Part of a small language model's weights.
Size: width 224, vocabulary 676.
MLP neurons of a small language model. Each row is named by its layer, matrix (up: input weights) and neuron, and shows model dimensions 16-79. Each number is 200 + 20 x the weight over its row's rms, rounded and kept within 0 to 999.
After each neuron's rows, "fires after" lists the tokens most often just before its 100 highest values on Wikipedia text that the model never trained on.

L4.up230,205,192,196,203,195,214,166,190,205,205,200,248,174,188,244,179,167,223,194,195,217,218,196,213,229,183,207,200,198,203,206,205,217,195,211,179,206,227,200,178,191,170,184,187,218,219,260,185,190,206,195,202,176,225,206,200,164,211,230,184,214,190,236,174
fires after: " B", "eb", "ail", " R", " L"

L4.up297,205,177,174,193,215,184,206,193,225,222,198,226,210,187,190,186,211,191,207,215,211,181,184,228,186,207,222,196,182,225,178,196,236,194,197,199,239,214,181,174,197,215,212,221,171,231,202,200,220,174,226,200,248,163,177,177,207,193,202,194,206,163,200,198
fires after: " m", " B", " o", "e", " se", " O"

L4.up378,205,176,191,191,212,152,170,180,235,210,187,183,186,198,195,216,185,207,188,192,182,196,214,190,189,193,154,195,191,207,154,195,189,282,192,218,167,209,205,185,200,180,183,231,215,238,180,199,212,207,223,183,184,202,198,215,176,206,170,191,220,227,192,212
fires after: " B", "b", "um", " D", " d", " b"

L7.up608,230,183,165,188,190,198,191,203,214,171,201,189,214,214,186,199,192,222,203,174,189,215,183,227,196,203,220,191,181,206,167,196,221,220,206,220,212,201,196,177,220,186,203,167,169,235,211,149,217,173,197,207,147,216,203,186,213,222,156,201,220,187,192,203
fires after: " s", "u", " S", "os", "w"

L4.up242,220,168,191,208,256,189,176,225,184,201,232,214,218,214,180,202,187,178,217,202,221,174,188,179,197,209,210,195,227,218,187,206,191,207,237,207,154,248,208,214,215,203,211,223,194,217,174,185,204,199,208,201,211,229,220,173,225,202,228,152,183,217,217,205
fires after: " D", "r", " C", " Ar", " d"

L5.up61,215,170,210,235,196,221,236,215,224,221,154,209,219,193,227,171,178,189,160,206,211,187,191,204,152,217,219,208,189,206,212,221,204,224,195,207,181,229,240,193,206,229,191,183,154,201,205,193,215,190,176,186,193,180,185,163,190,180,228,158,205,217,179,197
fires after: "S", "at", "if", ".", "p"

L7.up643,196,194,197,185,202,182,190,194,207,250,190,197,173,163,203,164,200,187,236,171,191,203,228,212,231,179,191,228,166,215,194,189,187,214,229,203,199,213,210,181,194,155,170,216,201,169,182,190,174,240,208,208,182,213,230,227,177,226,211,187,220,215,161,213
fires after: " n", "p", " N", "s", "ou", "iv"

L4.up144,178,204,168,182,189,191,212,208,172,236,186,168,217,166,196,228,196,182,184,206,204,215,214,210,174,215,212,251,201,216,201,227,197,184,183,204,209,182,198,184,225,233,211,203,222,202,178,198,180,200,227,183,192,204,197,200,198,205,220,188,203,226,249,190
fires after: " B", " in", " re", " de", " h", " a"

L8.up363,241,193,187,201,196,217,218,191,173,190,200,189,153,177,214,213,193,180,232,211,181,198,202,193,211,180,227,201,225,212,231,191,168,193,207,204,213,203,179,218,188,187,234,187,201,189,177,201,244,169,226,195,204,206,203,198,208,219,208,219,250,152,220,219
fires after: " p", "v", "ur", "d", " v"

L5.up816,204,194,182,232,162,173,216,209,196,233,193,215,155,181,192,215,212,203,215,225,208,209,182,196,197,188,214,237,179,210,184,212,166,202,210,223,208,233,198,213,188,205,211,210,182,177,232,238,240,222,189,224,187,186,189,198,192,191,207,174,171,229,209,230
fires after: "w", "e", "ric", "ou", "ist", "r"

L8.up167,194,211,168,229,180,218,211,208,201,199,198,173,185,199,226,221,216,166,202,164,167,199,216,187,204,192,195,190,212,184,165,163,192,237,164,231,188,171,210,180,162,229,191,210,220,188,164,208,184,205,208,215,188,204,202,215,182,227,172,219,180,217,206,200
fires after: " f", " th", "f", " B", "b", " in"

L7.up675,207,194,224,203,211,217,198,181,161,199,213,213,196,215,210,196,226,162,165,152,224,196,199,223,210,216,217,187,207,230,217,177,193,201,248,221,204,218,208,188,225,201,188,196,217,189,180,216,169,204,198,213,192,182,182,222,196,148,192,185,183,198,168,174
fires after: " ", " c", "i", "on", "om", "n"

L4.up337,190,242,178,226,236,206,178,187,191,202,180,215,193,223,210,200,207,183,187,196,233,177,206,238,215,193,197,184,186,217,197,177,200,215,193,217,204,196,228,163,227,150,190,211,208,207,173,177,197,211,208,225,157,197,160,183,167,207,207,226,200,209,170,224
fires after: " m", "ubl", "em", "°", " M"

L5.up611,205,224,186,213,226,176,209,175,202,192,169,191,179,189,179,228,259,178,221,214,225,184,188,220,213,188,204,225,180,207,219,173,201,202,216,213,183,220,208,216,199,202,223,195,226,203,205,207,204,224,229,224,198,213,196,191,172,209,222,200,184,205,213,211
fires after: "ubl", "er", "ter", "in", "ic", "em"

L9.up230,217,250,200,236,202,200,200,218,221,197,235,193,150,177,185,177,233,187,192,210,175,235,216,208,190,209,168,208,213,195,191,196,227,220,195,213,192,222,217,189,185,222,225,210,206,188,152,182,230,236,203,205,189,190,206,219,194,199,219,215,241,199,143,151
fires after: "or", "ity", "ou", "c", " St", "o"

L5.up892,216,201,225,188,250,194,167,181,240,169,221,202,178,178,241,180,177,194,202,197,226,179,186,222,204,204,229,206,201,190,204,179,236,196,222,225,190,183,207,194,214,187,212,212,158,209,208,206,221,197,175,180,211,171,226,193,173,192,216,216,197,207,193,200
fires after: "at", "ish", "t", "is", "j", " ex"

L5.up334,217,229,191,186,211,191,201,195,224,205,203,189,222,161,203,213,162,199,199,210,225,196,178,187,213,241,205,173,198,187,219,173,236,229,234,203,199,239,200,196,221,217,191,211,166,179,185,191,202,198,198,181,196,213,241,183,188,203,190,194,236,214,186,241
fires after: "t", "r", "th", "ed", "at", "et"

L4.up368,204,223,173,190,228,202,165,182,194,209,229,183,222,181,158,195,194,183,201,196,203,190,200,221,173,178,202,197,209,224,228,218,153,178,176,201,182,226,219,244,203,209,205,182,194,222,185,176,224,185,218,207,214,211,210,185,191,189,232,212,192,184,183,192
fires after: "r", " C", "C", " o", " G"

L4.up108,184,183,187,201,193,201,199,207,183,224,206,210,221,244,193,207,191,187,166,214,209,207,181,179,188,248,181,190,206,200,233,203,213,183,204,192,155,173,189,189,219,178,227,178,221,227,185,188,184,197,196,184,216,216,203,199,212,186,215,224,178,210,220,214
fires after: "°", "ol", " m", "c", "l", "ed"

L4.up343,228,209,184,236,173,211,179,206,215,207,150,185,216,160,217,189,215,207,223,218,208,191,191,207,183,202,191,204,202,232,167,211,203,226,195,199,219,202,200,168,194,211,190,200,182,204,224,212,239,203,188,190,224,210,177,194,163,209,188,208,197,181,204,210
fires after: " m", "ie", "re", "ou", "e", "i"

L4.up479,185,221,231,195,215,169,202,198,186,168,198,210,234,208,184,208,197,185,228,220,203,229,199,198,218,213,240,161,217,190,162,152,217,186,226,215,195,240,194,188,208,218,177,210,182,214,204,193,171,185,194,222,205,196,176,215,208,200,204,176,165,214,188,219
fires after: " be", "ar", " is", " was", "m"

L4.up23,213,176,176,222,180,229,221,195,200,181,205,178,202,203,215,227,197,210,182,201,214,188,194,175,229,164,187,217,229,188,190,231,206,169,198,189,207,210,226,194,198,200,216,178,184,177,192,197,191,249,180,195,217,179,236,203,185,184,236,192,173,179,179,200
fires after: "r", " re", "h", " p", "le", "ic"

L4.up563,191,187,217,168,174,206,188,197,230,189,163,218,220,221,185,202,174,167,175,165,197,219,213,201,181,180,191,195,207,185,184,225,186,189,175,201,200,215,238,204,225,162,218,186,187,199,200,183,212,170,188,181,210,220,200,207,229,174,205,201,221,203,243,186
fires after: "en", "an", "c", "ill", " k", "p"

L4.up859,202,216,217,171,179,197,176,221,185,172,217,198,179,200,234,195,212,188,181,203,183,195,235,215,205,227,206,200,214,179,202,210,175,174,212,212,191,207,190,202,192,181,199,217,198,184,215,197,203,196,236,210,154,206,196,166,167,209,204,196,201,204,205,214
fires after: " B", " b", " v", " S", " s"

L4.up522,238,177,180,198,179,188,160,201,152,197,195,227,181,183,172,177,178,237,207,185,191,202,171,180,204,193,223,216,189,196,177,178,188,224,196,210,200,205,218,204,222,164,202,213,211,199,191,172,220,201,236,213,170,218,176,174,197,199,221,196,229,233,199,210
fires after: " s", " S", " R", "-", " H", " M"

L8.up251,140,196,211,205,235,217,201,183,176,200,197,190,211,182,173,182,193,208,195,213,202,211,238,182,197,216,216,184,210,211,152,171,190,201,222,211,205,239,223,185,156,213,204,197,210,198,211,189,166,212,232,192,174,212,167,181,168,219,207,223,191,187,225,201
fires after: "n", "r", "h", "an", "er", "c"

L5.up382,184,186,223,160,198,172,210,194,168,192,168,214,201,196,204,185,173,204,176,210,199,181,222,213,191,218,214,185,202,218,173,181,220,200,194,216,161,243,223,218,185,212,187,192,223,178,199,188,179,202,239,183,166,233,211,199,207,209,228,205,233,207,214,196
fires after: "er", "an", "ot", " An", " r", " b"

L8.up579,204,205,190,185,180,179,190,173,209,218,155,182,184,215,176,193,174,208,202,197,174,208,182,234,211,248,183,204,224,206,180,182,230,195,202,217,176,191,209,218,179,184,204,193,183,197,197,200,192,185,203,218,190,237,192,195,168,185,223,207,184,166,184,212
fires after: " c", "ou", " Un", " the", "f", "ur"

L5.up80,227,214,190,227,216,208,214,209,184,193,205,184,181,220,220,213,177,184,213,165,174,214,202,154,213,214,219,200,219,192,216,214,202,199,186,231,213,207,193,159,177,177,202,202,170,182,211,183,224,198,188,217,241,217,178,209,217,216,197,209,206,180,176,205
fires after: " was", " al", " were", " s", "s", "o"

L4.up733,189,232,212,211,197,177,173,170,176,208,180,207,242,219,208,200,167,190,197,221,227,206,197,204,177,229,203,181,194,226,172,227,197,236,177,166,222,187,218,219,232,230,210,240,187,188,214,217,203,208,187,202,208,200,180,172,191,207,202,157,215,193,194,208
fires after: "ist", " p", " P", "p", " r", " R"

L9.up302,193,192,191,164,218,211,220,190,189,222,207,205,201,218,177,212,182,212,194,167,199,191,200,229,196,215,204,152,189,247,227,205,214,205,228,191,193,222,189,220,195,235,213,193,193,213,164,176,209,183,207,206,204,223,224,203,139,188,189,179,211,220,197,217
fires after: " C", " c", "r", "c", "v", " v"

L7.up368,187,229,188,176,174,228,207,190,171,209,207,194,218,211,193,208,188,183,190,198,205,205,219,207,171,182,230,214,202,199,204,196,173,190,188,227,202,180,209,212,197,199,190,220,227,181,207,210,182,165,210,226,224,193,202,215,200,211,214,211,208,228,217,222
fires after: " h", "m", " H", " k", "oll", " in"

L9.up814,177,186,213,200,206,239,190,211,207,199,161,182,182,238,204,190,207,202,245,160,201,159,208,203,223,220,190,240,155,192,217,166,207,200,215,205,175,190,187,202,215,168,195,215,195,218,217,219,213,221,236,186,192,186,221,232,188,169,212,196,164,211,193,213
fires after: " l", " de", "g", "l", "s"

L7.up506,213,212,176,204,210,204,184,236,230,208,193,196,157,210,204,231,196,193,199,226,197,205,193,177,177,209,231,209,219,198,233,175,233,198,170,218,200,223,228,189,187,222,220,207,182,166,195,225,188,216,212,215,190,207,228,195,208,164,223,225,233,212,180,204
fires after: "e", "o", "u", "ity", "he", " A"

L7.up885,192,195,260,203,181,208,212,179,205,180,200,191,191,181,211,192,211,198,222,169,197,192,165,209,159,220,200,206,214,180,168,194,174,208,194,210,221,183,210,205,203,228,226,222,216,231,203,187,206,195,217,191,206,152,212,200,197,195,192,209,200,196,212,215
fires after: "ar", "ra", "im", "o", " he", "m"

L5.up641,194,205,180,149,193,203,216,200,171,219,203,179,202,197,208,200,175,200,207,190,180,171,208,195,193,229,181,180,195,232,201,184,186,181,227,182,211,230,209,189,226,177,200,177,176,211,195,193,172,196,226,254,203,201,185,185,176,212,154,211,200,175,192,209
fires after: "r", " k", "0", "\n", "c", " c"

L4.up729,214,191,209,185,207,186,193,202,184,207,179,237,191,214,220,167,165,214,207,203,162,195,210,216,178,236,210,190,216,215,201,214,215,188,169,219,176,226,218,199,187,180,219,235,189,203,193,178,179,184,223,200,197,200,210,212,220,197,213,192,191,177,197,197
fires after: " s", "s", " r", " d", "ed"

L9.up564,205,190,169,208,201,166,180,223,194,159,170,167,218,168,209,211,165,199,223,219,202,208,164,228,195,222,201,218,223,200,197,190,182,193,205,184,189,197,214,234,194,220,214,224,166,213,175,228,212,234,181,206,187,224,180,176,212,190,177,188,191,153,192,205
fires after: " the", " The", "ou", " m"

L7.up190,203,190,234,218,216,218,201,206,184,193,190,207,202,172,194,202,206,199,205,168,184,199,161,211,216,184,207,195,205,201,172,188,210,213,229,208,197,190,189,175,180,182,191,192,183,192,239,182,214,178,223,182,191,213,220,190,193,175,193,210,215,193,178,181
fires after: "s", "os", " S", "l", "c", "o"

L4.up335,209,210,148,215,214,209,244,171,208,203,171,218,211,200,224,212,194,188,174,175,205,232,199,184,171,156,220,197,193,182,190,181,205,201,206,195,214,217,202,231,233,152,188,176,192,201,210,215,231,208,200,196,194,213,229,242,201,200,191,212,240,202,222,178
fires after: " k", " to", "in", "an", " an"

L4.up731,219,163,187,194,157,243,182,208,205,206,229,168,193,249,224,183,189,188,188,197,192,193,188,192,217,252,212,181,195,218,213,194,157,203,177,209,210,244,140,191,207,189,193,208,197,217,201,208,203,185,225,214,239,227,196,185,217,218,169,232,221,167,239,207
fires after: "d", "c", " J", "Z", "v", "ed"

L4.up857,236,232,214,208,194,191,204,183,187,205,159,168,213,227,211,180,202,216,194,197,193,226,224,245,182,217,186,190,211,208,189,204,212,215,189,210,228,215,148,204,214,178,220,190,175,198,225,206,174,220,189,219,220,207,171,212,209,216,190,186,211,187,209,200
fires after: "f", " A", " with", " (", "-", "."

L8.up859,203,212,221,189,174,195,193,234,181,193,207,204,188,219,223,207,149,230,223,218,202,195,213,211,182,193,197,237,194,207,185,208,180,202,211,184,207,236,217,153,193,166,224,212,184,212,205,197,190,205,200,207,234,181,197,223,176,173,206,203,183,206,189,177
fires after: " g", " m", "r", "g", "h", " t"

L7.up622,208,200,209,204,207,220,237,195,204,203,180,174,182,176,188,201,202,233,234,215,172,186,194,176,215,235,205,198,181,197,197,227,249,185,214,212,183,191,189,227,218,158,187,202,200,178,194,179,222,205,194,218,229,209,216,202,215,208,186,242,191,198,191,203
fires after: " pro", "a", "ro", " f", " F"

L4.up776,211,200,197,188,160,195,203,186,191,165,206,206,172,179,201,231,179,183,287,191,218,181,232,192,179,225,213,236,184,209,186,230,203,205,192,210,187,209,192,213,191,224,191,224,181,179,211,210,222,212,176,211,220,167,214,185,208,205,151,175,167,206,220,193
fires after: "ou", "r", "om", " m", "em", "b"

L4.up266,194,198,206,178,265,207,204,179,181,192,181,190,207,190,191,174,187,163,191,206,207,175,203,215,177,192,221,224,190,219,186,201,242,213,214,202,221,251,179,182,202,201,233,189,220,173,222,232,222,177,157,169,187,199,179,203,185,201,208,176,212,222,229,224
fires after: " o", " B", " b", " l"

L4.up672,205,186,188,195,180,251,192,209,174,188,220,231,217,200,200,226,189,223,234,229,163,215,207,186,200,221,193,200,199,221,244,190,172,174,204,211,201,205,190,195,227,180,217,210,195,200,194,188,238,207,178,228,199,213,169,212,212,211,235,167,220,182,183,192
fires after: "on", " v", "j", " d", "it", "ubl"

L7.up31,220,236,182,213,162,184,196,204,203,167,196,160,197,200,197,217,182,167,176,212,219,217,242,221,176,208,176,192,252,201,174,196,168,235,193,203,198,205,229,193,183,199,191,216,185,179,197,179,181,202,201,220,183,221,202,207,201,215,206,212,203,226,200,165
fires after: " un", " f", " A", "f", "k"

L8.up436,249,212,216,242,203,194,207,199,199,175,178,195,180,194,211,179,231,222,226,193,232,186,213,216,221,252,193,190,207,199,225,207,210,241,188,209,195,223,208,201,203,215,188,193,175,209,189,189,206,186,232,203,194,219,179,204,187,195,203,193,219,178,209,193
fires after: ".", "a", "e", "-", "an"

L7.up285,183,215,176,204,187,215,210,192,212,241,188,203,202,184,185,222,210,180,152,208,187,195,229,191,161,208,210,219,224,193,211,193,195,192,201,209,184,234,178,190,233,227,184,206,174,220,188,206,216,184,242,203,185,214,190,212,186,198,252,181,211,218,200,233
fires after: "\n", "ic", ".", "p", "op"

L7.up274,215,191,219,202,176,223,206,218,192,187,202,225,188,190,243,208,184,201,193,213,167,169,179,184,190,205,186,232,216,201,196,211,185,205,159,212,211,235,222,211,168,215,202,198,184,194,205,197,209,233,193,204,177,149,217,224,190,178,201,217,208,153,189,172
fires after: "am", "h", " s", "r", "s"

L5.up105,185,209,208,184,246,189,213,230,182,213,207,197,208,182,191,226,198,185,168,209,219,188,191,223,189,197,216,203,185,183,198,190,214,214,203,225,176,219,200,175,183,174,206,205,161,199,219,212,220,199,229,177,175,202,186,246,179,215,201,223,206,219,195,212
fires after: " B", "ro", " b", "e", "ar", " R"

L4.up894,187,166,227,190,214,223,228,195,213,178,198,172,178,206,227,176,223,218,185,200,177,187,199,236,213,225,218,193,219,168,172,184,213,207,170,198,176,199,199,175,148,178,215,198,184,181,230,187,196,203,197,221,159,205,211,206,184,172,221,238,186,206,211,204
fires after: " p", " E", " P", " I", "il", " S"

L4.up193,211,183,199,179,183,184,189,207,189,192,219,235,197,171,229,178,174,188,188,230,197,224,198,217,202,206,181,236,231,198,205,199,177,250,173,198,207,223,221,162,244,162,212,213,224,178,220,191,208,193,187,184,150,170,172,195,180,182,203,209,186,224,215,207
fires after: " s", " d", " P", " S", " be", " c"

L4.up279,228,188,211,196,233,203,197,209,212,189,212,198,207,209,162,208,218,235,195,184,206,183,235,213,206,184,211,210,200,166,163,229,184,184,217,214,195,188,226,170,191,209,227,219,174,181,209,210,187,173,215,256,217,196,204,197,196,170,185,201,192,225,193,213
fires after: " A", " ", "ro", "-", "ent", "ist"

L8.up364,228,207,191,176,181,189,175,193,153,208,202,207,182,201,240,217,200,203,206,190,209,206,148,219,179,180,223,213,183,180,155,199,213,221,230,237,168,228,222,194,216,166,222,196,216,188,182,185,166,194,205,227,204,193,181,230,206,188,206,172,195,191,202,182
fires after: " J", "un", "i", "n", "ik"

L4.up606,241,191,198,191,202,211,212,209,163,186,189,195,204,198,178,162,186,174,216,211,173,197,199,207,206,184,194,250,172,202,193,201,212,219,220,222,204,209,210,219,185,211,198,215,217,207,222,185,225,202,195,210,181,234,205,188,201,212,184,156,232,184,212,179
fires after: "ther", "un", " r", "es", " s", " S"

L7.up671,169,168,187,230,176,228,197,206,167,201,215,192,201,198,192,221,176,223,214,195,175,190,187,201,204,225,210,214,235,184,214,217,195,209,187,210,210,242,202,219,215,240,227,217,191,170,217,192,199,221,201,182,178,233,220,230,166,201,190,172,204,196,141,198
fires after: " s", "e", " J", "s", " S", " f"

L5.up221,229,210,193,239,163,220,174,195,191,185,219,159,153,202,241,175,176,213,222,187,175,210,177,221,230,227,217,195,227,203,244,192,178,234,193,201,175,213,219,204,200,176,203,200,216,178,226,203,205,193,223,204,171,179,183,178,159,199,258,237,195,210,208,200
fires after: " s", "s", " p", " S", "ep"

L8.up448,184,245,209,217,182,227,200,164,195,237,188,210,183,186,196,187,170,205,231,223,210,193,183,180,199,248,190,231,195,223,202,226,225,229,218,188,195,207,234,232,195,204,194,218,174,176,208,186,173,196,201,200,185,163,159,169,239,197,210,193,229,176,201,207
fires after: " r", " R", "s", " res", "es", " S"

L7.up212,197,185,223,181,216,218,202,171,182,184,223,144,166,197,185,212,196,181,216,200,189,232,185,211,191,191,204,216,169,197,198,223,173,195,170,227,221,209,204,186,191,183,213,228,217,238,217,199,195,164,203,185,211,227,192,172,184,203,186,200,210,176,213,220
fires after: " m", " b", "ou", "ar", "m", "^"

L5.up787,229,207,239,205,182,213,199,235,213,226,226,174,221,167,217,216,227,190,196,201,218,182,232,202,231,231,185,186,218,191,220,152,196,193,188,174,165,208,197,187,205,195,195,198,178,214,186,212,216,211,221,230,199,191,165,217,215,200,182,208,193,218,205,194
fires after: "at", "er", "p", "ur", " Ch", " H"

L7.up185,193,193,177,178,234,215,245,243,214,206,186,211,216,216,204,183,169,180,219,196,195,186,211,190,206,178,208,216,219,188,156,174,179,214,183,188,239,207,229,212,211,242,167,209,201,210,195,207,174,220,189,166,203,182,207,164,194,177,248,168,216,197,186,183
fires after: "at", "f", "t", "m", "p", "ot"

L4.up240,180,159,215,185,208,171,223,181,215,204,215,183,202,192,211,186,185,163,204,178,223,198,208,178,214,199,174,191,200,204,212,210,220,194,188,225,165,218,194,190,232,201,215,175,184,182,179,211,219,177,167,216,221,227,189,230,220,208,223,231,222,179,196,220
fires after: "ad", "g", "v", " 202", "i", "c"

L7.up589,170,164,219,201,210,186,164,199,152,205,197,205,213,215,184,198,186,215,185,146,233,197,168,201,207,196,218,211,216,204,156,198,207,226,219,220,183,212,181,224,170,212,191,202,206,197,198,194,204,195,214,215,181,243,205,180,207,223,198,207,209,174,217,195
fires after: "s", "r", "er", "os", "i", " B"

L7.up302,208,166,242,178,186,157,228,175,190,229,185,197,210,179,191,195,200,189,177,220,202,192,206,223,252,200,192,217,188,183,213,203,222,211,218,210,191,195,207,204,175,200,228,195,162,188,180,200,190,166,247,234,192,218,191,217,228,163,196,185,212,218,181,216
fires after: " Un", " A", " un", "ro", " C"

L5.up822,213,181,189,164,180,178,195,195,195,201,198,241,162,193,185,194,198,194,232,202,268,188,196,230,163,180,225,177,174,218,212,196,213,187,216,159,207,210,201,186,205,210,191,186,200,195,238,192,233,192,228,211,208,219,223,187,166,205,190,206,201,202,212,199
fires after: " B", " R", " T", " M", " D", " t"

L5.up225,195,185,202,200,182,190,220,173,155,196,198,208,213,212,234,207,154,233,221,217,224,198,194,199,230,208,229,226,225,235,181,221,204,214,206,195,206,187,198,175,208,160,221,182,181,161,200,227,214,220,218,180,198,210,187,211,219,201,187,167,215,235,198,183
fires after: " re", "e", "o", " a"

L9.up574,182,198,211,176,197,217,198,172,203,180,240,196,204,213,242,210,200,186,199,194,214,197,209,169,228,189,226,192,186,202,205,170,209,200,196,202,163,215,224,179,242,193,242,168,176,188,179,203,171,209,210,216,177,204,222,232,240,229,203,173,214,215,193,189
fires after: "v", "st", "c", "t", " Com", "ed"

L5.up526,188,216,176,214,177,178,217,199,192,209,268,182,173,183,173,190,198,209,221,202,162,226,224,191,190,200,175,237,231,203,228,174,197,200,212,201,192,189,196,219,211,188,214,233,189,214,228,164,192,229,238,203,209,247,195,213,164,237,177,187,214,196,189,210
fires after: " S", " A", " N", " F", " s", " O"

L8.up373,243,166,182,210,202,232,190,172,205,206,207,192,241,211,195,188,204,217,184,188,210,183,229,219,185,212,171,197,202,215,219,193,181,200,204,207,191,230,235,186,210,184,175,190,217,230,215,180,210,212,190,165,200,159,170,208,197,215,182,226,181,218,214,188
fires after: "an", "er", "us", "ay", "in"

L4.up406,197,198,232,194,200,220,216,240,212,173,197,188,187,190,222,200,204,222,205,190,193,179,200,155,220,173,208,180,161,198,207,220,206,216,223,210,197,219,225,219,212,196,162,217,205,181,175,193,186,208,226,190,208,202,216,232,165,223,207,203,218,205,205,208
fires after: " f", "i", " F", "f", " h"

L4.up567,222,249,207,222,191,171,176,209,196,177,247,205,188,190,204,215,188,181,184,188,177,192,184,226,212,163,216,193,235,175,220,185,196,188,191,200,210,188,201,245,190,210,231,192,194,174,229,168,176,219,193,176,218,198,206,199,203,220,204,208,219,205,196,190
fires after: " N", " n", " s", "ver", " an", " m"

L8.up875,230,220,190,158,211,209,172,217,199,238,175,177,213,192,193,221,215,196,225,243,215,208,206,209,215,219,189,185,168,229,208,198,219,211,197,161,189,222,234,193,214,185,211,188,209,185,232,200,196,190,178,232,201,215,196,172,172,162,203,221,230,211,213,200
fires after: "\n"

L5.up106,200,175,181,210,188,190,208,194,169,172,210,164,195,167,208,152,175,178,202,200,214,204,204,185,206,225,198,195,200,178,192,194,170,217,212,225,194,221,195,205,190,228,216,178,191,212,198,206,180,193,210,207,185,163,197,173,164,200,221,225,211,221,208,200
fires after: " s", "ak", " p", " k", " is", "r"

L9.up472,215,222,204,172,237,216,192,229,213,239,181,185,207,205,195,238,204,184,226,233,185,236,206,195,199,224,192,174,187,229,199,184,211,212,189,180,201,221,245,173,186,194,212,193,217,201,236,179,191,206,196,223,201,207,191,180,198,198,178,237,236,202,211,218
fires after: "\n"

L8.up398,210,192,178,201,210,194,191,194,185,175,190,191,179,208,245,244,125,206,181,168,232,197,225,199,192,195,204,179,190,181,224,218,171,211,210,205,172,174,204,196,198,208,177,239,227,208,223,224,186,196,211,204,223,217,205,181,185,212,216,205,206,219,233,190
fires after: " |", "2", "|", " W", " w", "1"

L4.up516,198,183,191,217,203,194,220,225,201,191,198,177,201,193,221,204,184,209,195,221,215,178,195,219,254,211,217,191,219,217,199,186,216,224,197,212,192,183,211,217,196,222,180,180,201,194,194,200,227,214,188,187,173,203,184,195,240,181,201,184,184,205,182,192
fires after: " I", " R", " le", "o", "\n", "e"

L7.up753,216,242,173,216,195,211,189,227,208,169,172,173,223,206,213,191,210,200,178,181,205,248,175,166,197,203,221,238,176,186,200,169,204,217,245,231,199,236,190,179,196,180,208,191,236,193,216,159,182,194,219,196,169,192,204,206,219,177,196,200,205,202,212,186
fires after: "il", "c", "an", " c", " le"

L8.up150,201,221,185,179,209,168,180,217,161,193,204,167,231,228,205,219,218,198,252,195,208,197,202,201,207,237,192,225,181,203,181,155,203,208,223,199,196,218,190,187,200,177,202,161,220,207,238,176,176,214,174,212,188,183,199,202,211,177,225,173,181,208,187,223
fires after: " l", " d", "l", " ex", " L", " ch"